MLP neurons of a small language model. Each row is named by its layer, matrix (gate and up: input weights) and neuron, and shows model dimensions 96-191. Each number is 500 + 25 x the weight over its row's rms, rounded and kept within 0 to 999. Numbers have three digits each. A neuron's up and down rows have the sign that makes its largest values positive.
After each neuron's rows, "fires on" lists the tokens most often at its 100 highest values on Wikipedia text that the model never trained on; "fires after" lists the tokens most often just before its 100 highest values on Wikipedia text that the model never trained on.

L3.gate78:520498473472486547486504494552489493490528482553506457525487535478504474505476492453428473535466539471460516500485493518470521546461465472508489537503491511489509537495484500486438541458510496466499507507458497479501492515506461521488448526483472519518473497493555494508510494431498533501
L3.up78:516523500475467514513490551505524497517511480505469471500488502483529521510516489504492530520524505547557468480540515505540478488440515531505460542499471476504554498461508472486505562481509485487480524489483483477526516531486481573496435532548514542479460483495475480522484492493483483477
fires on: "erson", "ter", "our", "ir", "ist"
fires after: "f", "F", "p", "ac", "P", "En"

L5.gate35:524555470475485484462531517484456462486508480496568480479516482507486529468430508441501552527463499511527517504509512507486545483536495488511494515503505530484560509517484465517513491519523510490500461550529509554483507508458522479467504514536546454514548496518478516512500519504491506500
L5.up35:487511491432511480488486504478513494486563497512560509438506507486491499437538498501513486495491512538522501516461480473470524551505501493516493516485482563505518493513494500477482491507448506477518497505467518512519506510472535515495465519528490504499545459506492500470509508488512518503
fires on: "==", "United ", "of ", "===", "ate ", "am"
fires after: "\n\n", "As ", "the ", "l", "i"

L3.gate316:527503509521496527545480502517510488529513459483499490496526486526504472518470480523478486528486511469497489562494542487496503485477514504517505486494514444542496485514532495520455556504545486491521501487518513510468469422470537470503491490502503506468527532544490522519507501512508437510
L3.up316:485507484453475466532479481488497536496526499524507454469527510504517518511467523443482481476548518456533476512461527516493548475507458537485527476527445484465476480523498493525512512441458481547505519492499496499475541486509508484523490531488514481537489486538508509530471482455475495533
fires on: "o", "uc", "ti", "e", "es"
fires after: "D", "ed", "e", "sp", "tw", "d"

L3.gate368:547453534497507506500495516517519480526507507469533511505455517547492496502528460484490486490469506473460504505522505501518466465488471483458498494447510510461492472526467487518486520478494500524475500483514479499497530513491487483530520496499504464471462516509540475546490549473506525466
L3.up368:508476516495471552508532484501525533547494523516484520527488475482468482494560479503515503526498451530481457453520537512504535501456465496488508487511502546454520570518534505496529504497502513527471469488510478533509484546521482443520468473541516518471475520500490519521456512466489486501
fires on: "it", ": ", "N ", "Histor", "ograph", "sit"
fires after: "B", "==", "eb", "== ", "m", "Ge"

L4.gate39:509485526506487509474523479478509513487477492518518526461519503482473468500519451501521490485494502503500484502535487504472536477492523509460556510520548519524495504503460460496496475524557487498508482530484531505506477521485475506511530495499492483511522467466486473521505565492473491493
L4.up39:509499491521470538479518515515541469508483485514496497510544535513462503523489515495474548525507495440557494520509463529510495508522466525525486452493497453519521480513479515494508473504503502518516499512554502527549499440555532509500488558502486469521499482512467511501486544480514450506
fires on: "est", "Ed", "ew", "st", "b"
fires after: "W", "n", "w", "| ", "A"

L7.gate167:488525482483492497462508476472473509501517519506467524530498493499490546495499459521473492434482503453525463476516505541470482477505538484466534487555484449514464487528481484466520505496496475504547521508487538492490493489486509480515480505529490500522486511506503507502494571521476484474
L7.up167:476490481534510544498531501527487515473482503482494522481503529481531492492527478479512507479479489473566499466458490446509497467515478509506506491543576483507476489479485509465473515444510486502527502500485520511522487466441481522530556464535527488505514521491491516538496484517492477498
fires on: ". ", "an", "\n", "ion", "ic"
fires after: "==", "s", "reg", "tr", "e"

L4.gate260:491524512520497519518517453496538493487549538497546505476473497491486485475527485517557519506482521531528519517471491499456493502517493512500525486486505518500522521511513462488496551460557503447510489496497558475516520498445515445522461511524505485484532494545486496550510485484448518477
L4.up260:441499517505502498461541494479476485494514467483545532494514495504492533468474445492496463464475487505493505476495494494481510527484513498505493499480517487490514467545486499496521505518493503498508524518521519477494485502470492531485508489477497496474513527484490485522501504467516475484
fires on: "ex", "Ex", "fr", "O"
fires after: "A", "n", "T", "t", "s", "P"

L8.gate424:523501546472483495477464542497497550461480518517477453492468456474491505492506519495494478499475525505498498500507469546521468523509520501470491515471450538520475540487532523519473517514521518506466481482456544469526501463501489531505521511530510482466501464482487523507480499501484537494
L8.up424:489564502492501471507470470465437500452497521528523451488499514486468477494517478510500532455518436499522558484521510515504489502473492485520477500516493502460437490510525474479527534518453505485498526536483497473513519524488526477521508497519495466525479560496493492454467503506533555478
fires on: "the ", "- ", "The ", "| "
fires after: "of ", "\n", "in ", "and ", ", "

L4.gate289:486518497486510455438513474454481545544469493494510513499474488516478515521481496494499494522512510491482483480505447485525490533487458548476508514525541449506483499527527527533480551470494509535479473467519483494459472454510548489503504483501521507480478495509449495482540509519467481493
L4.up289:509523491487520516505512566529479497511483516506482478496424504487535548519541451514505507528526505482526456505510509508512505544489505506492515496523480493500485479493535461476501494530495507543445498517505516567538468526553507496481511501470528519520513493484516483500496521572518520518
fires on: "p", "em ", "it ", "It ", "our"
fires after: "th", "f", "re", "n", ". ", "ex"

L7.gate15:533515488532516518511515493528474510536520495510450536531523554485495495499522504507488521471484498472509487494484498504545518461559516515523489483502509479516480526487488462521491468486515509496469527520491552522479482504479494497496502495508503473465532500476487482512498467502453491511
L7.up15:433491547505464477527467495490509504540480565516475409489504466482507510448517474520489512500504524524480523539507516522500511518529464528503487523489507496494493513523530517536498471510477477519504493520483468480493500519502498535522498485522477508484491457484467498494498575498527510524
fires on: "al", "til", "am", "il", "ebr", "′"
fires after: "s", "S", "h", "el", "i", "in"

L5.gate332:490463476513477477494545520506473523552450488488481516540476484499440462504538544486531490499480514475453490483516504483466506513519477534523537502485478504507502512538453503522520518458540526480522563494548514477476501517506515510515437547465502468518509512483543519569508519517489531524
L5.up332:501454459463489500497469487469463486517480485514497513513522519469488511457482486531521496473476517525484490478524549480526454498477518512545484488509509507513514526474479456481488497465492502546474510535549533499508502510529502495543491556488526512486495457457509540503497508489501471502
fires on: "it", "ass", "ir", "at", "el"
fires after: "p", "N", "P", "ig", "Com"

L5.gate20:514474532460484533522477506511454475518476504510531478512530519565505515488494515491520532514522487487497480507458521481524506508516571516525509480500528497511486473467507477511521457488510523507487475520450466484522532553535503502467548552508485492487501528524491502540497470483509523522
L5.up20:539532502480498468526516500492475485550488510550504472510456485493516522534481492503478489484524476486531449510468545484484509503550511479513497507489491459504506520432483460503496468470522499514505470505486477478478513502486522498453513513505474517492480517492464440540519494507492473494
fires on: "il", "f", "am", "anc", "en ", "ic"
fires after: "v", "iv", "ess", "gr", "ev"

L7.gate163:503478543500457457464493490517488472540471486551477489492542509545445513507491518505460464491478506500527463518450497482503491498523524537466444463496519472549491501530458463515499514514525532504461461496496522507496471515538492466483484480498491467529481510483508531546456487481530534529
L7.up163:493459475479478450513541505501531495541477445532481509484529499533479528488554537485500478446483486521505513496491485503491500510450529523524471485477499505494484514508514501479536513498466533531539461494503507481483464545516475509520493493512490529482490472487512481488513533502532528451
fires on: "ot", "t", "et", "er", "mon"
fires after: "n", "Sc", "ph", "O", "M", "m"

L3.gate236:474492504511502466544510495491504513457520473515516494472454537468488478516508501483515553473491450493517500474510472494549476536488529485508480487523513524481572496489490498497517510483498504538521516512508505516473482510532522438556510516512478520523519546523454497506520546503482483463
L3.up236:476497490487485499483533487453512505495475499461486492523506485478503492505484483469472552486469532483514499545514505525527519530512482514499497499482542506499487510482484415506482471515486496492484501492517486546518489533461542510527461499535470493488456516508508468532527526510486504481
fires on: "==", "d ", "th ", "st "
fires after: "\n\n", "n", "1"

L7.gate477:493500481504499491434519527505506499490478504463523505474490488490501502497496429517520521479505510507426484514498477489488543514473546515444457506531509450485482518498498456466505517508524519441526501527468468524475500510522518477519484492464504473493465433505477472542517493483496492485
L7.up477:477495479483446488504454511487514487509518514504476493519487487520520479539482476538555499526524448498499484515499520543514513498477578503475514487516455499506466511522527536483493504493469484533501528463500460527530477495526554469477485482505460525511493466491514499500430510537559504515
fires on: "\n\n", "\n"
fires after: ".", ")."

L4.gate203:499493479501505474509526517497491514479533464502489505431506523479524520499510501508523472484525544526472513474488515504502512521500523497530448504520484532447540482505501493463480531523491483467487504543552525502483493546520499482486523516513509561498548472459444458465497486502469447538
L4.up203:480506448472488452484535520542483513467489488474476519505504485482467508502502547524497519489506475485508508493468515511553469503497504504501511552497457512474518448521503505541476439551458479514503519482490506514500479478461520523528527510489536527481497464467508520495483467501505478494
fires on: "y", "er", "w", "att", ": "
fires after: "und", "Ed", "h", "c", "b", "Ph"

L7.gate401:523474522506507539520502491538476495525503516499477533535495515489503510499538512497475479459472468471468513514480482519463509476504546516480453545487486522464495539510478490440487516520497526514529525506475521521562517511486542515474509497499471486506523506478562538470510505521506491483
L7.up401:504489494502475478529482480520504473493518478466532479481523521505450490459532472468529494513522504515482444487461524525509474505542508524483489482483479478494505475519566483522454494513468451495503493502507503507501493513491516509521465472514492517444503511484521502554545496541490522477
fires on: "ic", "ad", "ter", "st", "ow", "ies"
fires after: "gr", "li", "v", "all", "fin", "ac"

L4.gate127:530525456493481498515494466479494590488491471493490472466514461525503533505517530531459497511495552504522480475513499504515463547533512496514500497506526493470470470473511503498512531519502512479514477479486503513492473502514524501476528510525496485486472482521506489466495452518536518498
L4.up127:508521457499502506499542465524451526494513507453514483531497486504456505455506478508483486521508507487483544505491510528502530533512491548520467494513523486491495497540567480483496565502547512486517513487457515492503495496507510512447480524486517500479515459485482526496505538494526481463
fires on: ".", ". ", "em", "e"
fires after: "D", "P", "St", "d", "U", "C"

L5.gate33:490524471471510515498490490513458513491532499493507511459545560501490506499495508534500494519499500504486514512477541492480467467478497487460511491476514508518489531494457475501496509443441494520535442482495500500491447486510552524526510467510481533502515526496491522482506464539522468523
L5.up33:484485526528500449506508492521456495493477510504509500532502499490486506487454516524537513531504480490531511542514476426480499484499473529516436493516467490497454538465523522467476535460516525484512466461444495492506521503469486483539501501485498490490538504458457509505521468476502480507
fires on: "f", "fl", "ro", "os", "sid"
fires after: "con", "in", "int", "t", "In", "Con"

L4.gate486:534524479487513534493505482471470555509496491490506487491525518492496507508504519498532481542520524508475508479528482509463504520545473479542507464471476501505499508528473494503485468485486548439470480516535492479455471522489517472507507525493456463503483513491499486512527538492531510506
L4.up486:530486486489481483528502530451489478490421490482499507481481508527522523515479508460485504535503490483481480529533484436484472511533452525555493487465479537476497471517525497511516505485510458475500520455510507510498512498522486505475495550466491514465458504499514513473482514503526482535
fires on: "omin", "ur", "ass", "rec", "em"
fires after: "p", "P", "n", "N", "d"

L5.gate235:511507484497525527487498520477474497507502520468523513540447458517543535452496504516471505466499524533476483510495488509508532508536508512504537498541502487520490501564504511481531537521477520513472494485490476517480529528525485534506506490514530489501542529520471514510499470476474456500
L5.up235:513478528527474511507500486511468537491521442490496479521467463532480499476472491514515479478538526488496484526500525461491491468494479488517498504485485514448492547466476487470486500515489533458464520474504497521512507515447510466477451535528497507508531490487478458518561491500545510452
fires on: "al", "ac", "em", "ad"
fires after: "V", "v", "char", "qu", "resp"

L4.gate485:509487534480493473534488508503469477500500514507501463526487472479504496481470503502532494503480511502510457490442505469521557527534483496456477501471473523528501469526500524520519547528463503510512481519485436522496508566488492507541494495536521514492514484555461484460473509521498459518
L4.up485:467504507476492523523503553519491500495493488508510516492477461508530442523457476494476511532486458484539507533479496500519474507548510503494504506513511514552470457484471514536506537462524511476449431495503503489526495454495528487448460502509506481455481455520499515466486523515444516501
fires on: "op", "g", "uc", "ip", "t", "ot"
fires after: "el", "ad", "h", "qu", "ul"

L7.gate371:491513514526472501522537511510515493521464471484539491473541508495515490499467497540490513500502506517457521488480547537516517504571490483500486471544502490502541534553515554519523489496536507496464527545503520451507467493470486527485495512513529525506486495557471498490516487504471496495
L7.up371:523474512455447536521482479503529513532507524508494506524492496523509532509472504509521475518484485467507475481479554502544472511499459481489515469511493484480467522511465506499498490539500498499568500510452497513464493527517501511507511494486495526530539485526491509532544555470506525437
fires on: "r", "h", "l", "un"
fires after: "A", "I", "M", "m", "t", "et"

L5.gate161:512485500476527502483484536534500526493471468481529521491519531478465443501546469473453468492490500522499488526518471466482523493502463516522483477503516525516514510462536462497510491465523512485538474484456502487492474476489541538480461452504517498518494496520470533553468470537489560458
L5.up161:480531487534483555474528539489494511501503504511509539467460509461515450509534502508497471554503528526500487541506498517491477485465487505470527466496495496530459537530463487488461472543474499539478543517487424514446532463527496490529504508519542506513458464528531533493505513496516509491
fires on: "y", "d", "s", "g", "fi"
fires after: "l", "El", "le", "Al", "L", "el"

L5.gate99:510490531522510495501530535521462515511530480529533511501510479505517508474504463461498459472509532484469460505458478458507526513535504492501481487490516512489546506528559475491479436485509511509515504539494495473505505528517527481492478526528495532496510486430508546493492479498521512483
L5.up99:473499464511507491488465507485499503505509461499499541491480530517482483490509506556487464505441505495462470475475464471463504448528510493511446490514474483529478496523524503531454529499503487537473480510475501480451486515472527493525454479484536492482488488508534519513510464494525511502
fires on: "ic", "st", "ad", "v", "and", "av"
fires after: "gr", "li", "v", "serv", "Gr"

L4.gate52:535507511540488506465493499477477519506476519460545473527501539512461482508522506489512511520500539526485511490538438536487497508494456483489534517517519483521491506507499489451503482463584471523515471515501499508490532507492442490481478483487527477517498538545518480502493494499535543501
L4.up52:502497474480514517514488483521510466507535482552522487515465475490537485523538516508491520513466516470455469521500490494501507467479496443512498494477477490506478528503494488511523506461515451479525496500498518447456544490431503536466450514464481484521536500467545462544473523462489455465
fires on: "u", "an", "sur", "on"
fires after: "S", "K", "l", "p", "el", "o"

L8.gate438:510492525474486507493509492481522474467488462527482465472508451530487467440544495512510458465500481501525534469491538534505501523461505468506506488500540475473545492478491519494516516518475496485492530508533479505518518543511482475508453518507498439510508492505513466503473544464495504515
L8.up438:502506470495505506461509515534530522522538496527484487477496540489478506525497497458504524505539472495522498470526436479525546505549486504515498492484515504504540496457507524499488491505517480495477472522548525504534439529491519492501524499490519473510465500482472478520482543556526507519
fires on: "F ", "oun", "t", "h", "r"
fires after: "m", "M", "D", "O", "F"

L3.gate110:515470517496517493470477467492519508501473494539485505524515502463477481518499522467493499484550518475502451537544510519483507473509502483492458544504467500476502514487444472458549480437514466511469511540504503485529467499495474518512507511537449563504475535459501502490509487446487481498
L3.up110:489566509498473501499539522474509478495478474483491504510473461544475501477498486479490518489538473559476515485531525490498496507510510548459476497537529498508512541475495505503479452480491548507489467480503482475481494508540470500504505527527530489487471483492516474495503495520477480496
fires on: "fic", "port", "ter", "ia", "mon", "mil"
fires after: "an", "im", "si", "ni", "et"

L3.gate16:493488478494502483512496487446494531495480507458535485456480500494461487536499489520499505534494479445494523473457497535465479504495483541486493525500463472495512515512502495469492485484498490496493489514463483514485514531448529501488503533519467460512466513501526514540454472457497465527
L3.up16:457486499489460509531475478477519486481510471478527513467481517565494479497520509545505493476486454516483505513522490480503508479495504512524525498524485496526538505509505489472503520491504563476484492511524495519466539465519496488508495474504502470460505493526500508517510557462480488501
fires on: "it", "ea", "lev", "ater", "et"
fires after: "T", "W", "w", "d", "im", "of "

L3.gate60:512501532522499546509516487510474530506511477476473547467533506461461542475497508519526494505489476454464518503488478526479473501517533475511446477532535483490499504490499457500526501517493530509490525499540519466517522526470460514497534508491479517499527480455535483485471497419495497495
L3.up60:498491496485500480468472552480538499500474534507522504464500513524465501463486472486485510470482537526528521500520514488495507515514487500466478538483502504551484513501444514498530475459486500531507492457452502477486468516467505509493489526504485543515508504497447481521462471527517513515
fires on: "for", "il", "rig", "on", "ip", "it"
fires after: "B", "per", "J", "il", "M", "im"

L4.gate370:507447530485476495545486465509472489478486484488499513490510496443480450483499464506546504535499538465507464491484515473477494527473502515485518474532519490523458476458475501464500480503536517517496523503503505522472477499503519514522470520466449495521529487529471479560485465512501532498
L4.up370:535522456481533508493533502503518465547452457511504505535488475506472516482479460497447476481483519499511483533510531523503512490471500528517514424460499533536477491506499503507479511460486515506515511486551465511520515486486464471564483494503487519480447474517477469483466505483483512521
fires on: "m", "d", "s", "t", "l", "old "
fires after: "el", "I", "El", "h", "Al", "H"

L7.gate250:504528488478523486482510509563457516505527509540521497469491473476506540500513474544485482503507509480474480524449502525484487505508487514502506496474515498520482462528526498481528528487505465486509513535505545521531474550526480543529501485496451489539495447447538546501488489465547542477
L7.up250:497490489526544539503497491519520532496472475511495495540466478495475534450487503510519491528561496483524528485515532479473454533498463469471483550483553466501452514487456485518519517500448469519481529476437492510534491517489517504579521498486454470481445476527533494492487482502541494488
fires on: "ic", "st", "the ", "ot", "ong", "in "
fires after: "on ", "Mus", "mus", "al", "T", "er"

L4.gate145:495488520552499496500491499534538539514478494521479504526489487497508501482456521477491506496486500517514437479481527510519519485533454548501479543508514495587547452494497485517517490491496553465483477494485512528485508475459464516492512469475473483488485478474484509475510518524471546513
L4.up145:553511452476509498514454490488480464493510472481477508472534511490510463463519489517495511476510500508523426479509538478555508498470474510494541518519510506495510463501463517488490522444533505465474473528479503522504508476477505487474496478526525461509501492491471491467489543498451494481
fires on: "g", "op", "E", "ip", "ac"
fires after: "P", "U", "el", "p", "k", "e"

L3.gate320:481528534509466447453513491430487527484466515506498520486510532536497484491496526500470565513504495524499489495477506498503449489527482538474483523503546525539483545517488514502537484490502513534493493497513519478521482460513511524496518524509515457515489499507518489527482508515516502468
L3.up320:479463506482505515469481534490497501450499493456497454493461485502450502494503516487524517505503542542496473484500472502470490519564500544498542516481516501563509547480503523508535493482509527487510498520487519496532485485546481442480481487485526482546534506542524520520471497489542502477
fires on: "em", "ot", "iss", "is", "'"
fires after: "M", "K", "H", "O", "W"

L5.gate246:510481537479464444488494510493494500490521502509507456519533481507497493506503535513516514521466466466514548522542478538515461512500516498510470520499507537491502473482475453528461476468509552523471503527526506483451456514483484463499525535531482529495479495473471478553492468528444470498
L5.up246:458499453445475505508481496474552516494511503502503543481524512492556456459443507506489490483502520530539479512542529479512534522487488489509502547455484489490475491521494516485483509514519519469478464503481525534492496507509473523530478488512483517474500492494480479520498490519471509501
fires on: "==", "anc"
fires after: "\n\n", "c"

L4.gate285:501479464490502527516459456447503479532469547486497564512511525494490469486495487519480490495474498515478499471471476492533484523499502519511572518536501478466509506530481505517480504485511490511528510480488466511531522501526509502560467481549495496479489522522496508535499472498493504515
L4.up285:531498537508512491495519489490499497507462514517498506513495489455508478483498449459479486495487489511451524512511490477526559487501519513480493546504495522490511499511450476501543524492505518534516484520489480494542556565499535498444502460464486485507504487514524478485478478487482512526
fires on: "it", "tiv", "u", "ob", "ub"
fires after: "L", "l", "es", "W"

L4.gate219:528526478528530496560498461460491471473465491518505480448472466492502478508499456477495478525504498527488494521526453488529507530490491484514462491536544494490520505509484487501544534498491492492490522495482518541540467470520510470511481456508474546512508484501487474534471477505530499543
L4.up219:522467521478516503484483541504535472481521494508474487529476483499528524501498489476507487478498500471499496499501497537515486478515517502531471482523522498484497507516489455481514482461533528529528509487521469507499475487463525533488458498497501482470527469501469520502486488456498511534
fires on: "chool", "ong", "o", "c", "od", "ey"
fires after: "s", "G", "S", "In", "c"

L7.gate23:507510456532484460496504470543506506519525531446469494511492468498451470526489511518509502469504522501470508479505426486515482503496495567467514523511496466486514479496502491468536566493480494532484543518515491500426522548478532524494510473500471512546480473492471496520512514445526478540
L7.up23:518528490498490483515518478471499547540520508476489484490504499504479483527538448469490494518516500521531458475530514540480502495466520461524521474516474469499501515513495501490518557471518498483488505482562541493480492472493514528486523465529484515525505475494503466541501497481513440495
fires on: "\n", "\n\n", "es ", "years ", "s "
fires after: "==", ".", "===", ":"

L3.gate30:515499502505482506515478458479532498526489526496536505448454447493509458502521497499494514523493500499521427462501516465466539524522497493493462510486520491511539505505511514521505456515455536536510509502525519483527513519484494501483543507535537540521494496509495544497485494498456512494
L3.up30:553495479532477497522480501475496500541467477478490473510506482511541491504464493495472507486503530500514511486511515498491481483490500509534497521482514511494514485496481500508442538465499481482506475502538455494503481525493494494467504444459570497510509491471478462486518458565473489498
fires on: "a", "e"
fires after: "W", "H", "K", "l", "h", "wh"

L5.gate150:523545462483492438484498463467469459571500482514509509513471504516478511505466496467533470468473504481482501523487428484500455496532461493517499511506461487517475441494514468524491474507482474495503515512489528521479516487516477517464509469504498506513548501536504497493498425536502480493
L5.up150:566494469474516498531488488548536426456502522539502496516475531488467479523505458509517507478505518489492548476518462466506481528489490485537468545504512474570513490517491511537493485541462458465523497473501507456489535495526497487525445489503519525502533521500481454536503494526471494510
fires on: "i", "a", "uc", "t ", "born ", "u"
fires after: "ed", "il", "Ch", "cl", "ec", "c"

L5.gate248:507470477509494532495526452492522510497497515479457525504462516492497504523517510512496466489469531519497483480539524511545519518512496510507500503496520489514505522542529448497469516483501512481512506487482516519505536502461505503502535490490491479508503524483504536486523462508502527520
L5.up248:478475473559516489503517498539481471482507528486479552501488490474496524513490499457507503504509511448491477509490495493482505514512470487507478536547502490488476541504501460499487509559497491550526471504485499496511529501466530454536505507475509502564509497508509479484516520515482537506
fires on: "ov", "od", "u", "ang", "a"
fires after: "R", "l", "J", "Bl", "L", "r"

L4.gate256:527546509487510529489555506525506545516519482517508487487542523501491489476513488510534487521463484510468466513526482488472504548470526514493540497480499499510474512495494511531516476463493513525512522472490510512494464535496535479567506534454510484556550548490467428522503474508458520478
L4.up256:497545509508473482489514476491517489516491532547524471518509502481480492434487491509475430489475480474487514479469492527496510495509505477522499538518533517499492509516486522517480507535523468488492507501488484511525495497484516469509509495504503530490500471549532478522497531474481502490
fires on: "il", "um", "qu", "wi", "am", "li"
fires after: "S", "s", "N", "Mus", "K"

L4.gate367:483485526525489503558489488516483467519484484480526469485506536485489445473516544448471515506460494527482475484504513490518515492543461504482454501537533520441543504484490462461504519478473530530489524472492481558483514502525488493504481543487523500485462505511503483461501505497468523471
L4.up367:481534482486542512534527524511448518539499484477474481463456522504446478477517501492489511486469503474510512465534471541470532518509482500518512513520485512536496485509505475476495481513521505501474533485538495510482464478498456536511495529445518483533493499482534523502502463484505447538
fires on: "ell", "a", "c", "b", "or", "ay"
fires after: "M", "Bar", "V", "F", "Mar", "Car"

L4.gate7:523491487488480498519499474545531525497499527487455502477476547484501512519462538510489477492484502509485505474447473510459473558519443477474479487532526496546564490519492535525465497544554483497470442498530474503496475531486483489528495494487502511519498484494503469519505490480526476511
L4.up7:507450517452513511461506490486544487480464502497505537520502551470517477503509502437480520533505478490515488496547471505540504523494467531471499473510514453508533535494481519502486517505504505503510493509478538528517477521506480479520532542497522502504544483509465506493526432457490520487
fires on: "Ar", "ur", "r", "u", "ali", "ov"
fires after: "M", "of ", "C", "m", "V", "A"

L3.gate360:528481501516459489483475527532473487462473573531493455484513493544516488532496569486481473517469505509548500519466486527457488522484489483523544514526474478468522493500502516448486539498515521498510490490497507452506484555488474489546498506497507471463555467509511508484530487456508502499
L3.up360:555552533494468477510510522532515503462471462537449479542521521508512481503518490530504505528516525511533493545497501442516519520458478522478478509513558460507531536535513527478492479511446538490510502542461461498493506506472484464456524523506459509519520492549498536468512520483487491465
fires on: "ist", "om", "e", "ail", "ell", "ar "
fires after: "Th", "F", "f", "A", "al", "ex"

L3.gate258:532530508492516504514461494551459481469504487485511505485479501485479504446518517488509535492494479464463505463499468490491502530496527501461533480526523548464500519482497460562469489526512514503498488531485498532497441508522517522530507480453529509466517521505506521463527530489507463502
L3.up258:526485520488532518493488491497501430515488446482501493500493483488493549475520468495524534450486496534486508465506496530458501497508550523493488510508453512453533490469526504506527531481496463483481481487451491497505505556468514489473522489498475509528471479468492506516480466488499470518
fires on: "at", "et", "own", "in", "ath"
fires after: "C", "Cor", "oci", "ur", "T", "h"

L5.gate254:484504478464502507491542519506506477501523489518499567462476484482467458490520484457488480487518567524558530470460531489496500491509491515482486500471488526497463496457473487511475478480463527478486522481491564459526490513490507483490504494472487496490484507516519419519495504489524537500
L5.up254:487503490507494480442543492512493469507555491483517508505497493538513494507472519496542511481462515461542511495510468522569449514476518511472533527517481435469515503479533500474524554497493491492492550533485532490480492529467490528497540484493507500497524513522475496497508498532481494472
fires on: "ir", "our", "riv", "un", "ro"
fires after: "C", "c", "th", "P", "p", "J"

L8.gate219:525503469476480517506461465520511471481546496473562532511542492458516450528475503507509524525463525486535485498517491513503489461515527485478488532510501439467493511481525484490529517477485486504462474497513456475511456526504519547495506476524489478495534491464540530496479445491500514511
L8.up219:517537531512501502508463478482464503490478496490538506482521487513538484527518520496484552548494538464449492476535529507456512457428505471517495468482484447520517527517507483538492495466511458494505529531497490490467467473456519504526509487500464484490514501527535497511458515473495446525
fires on: "\n\n", "\n"
fires after: ".", ")", "|", ";", ")."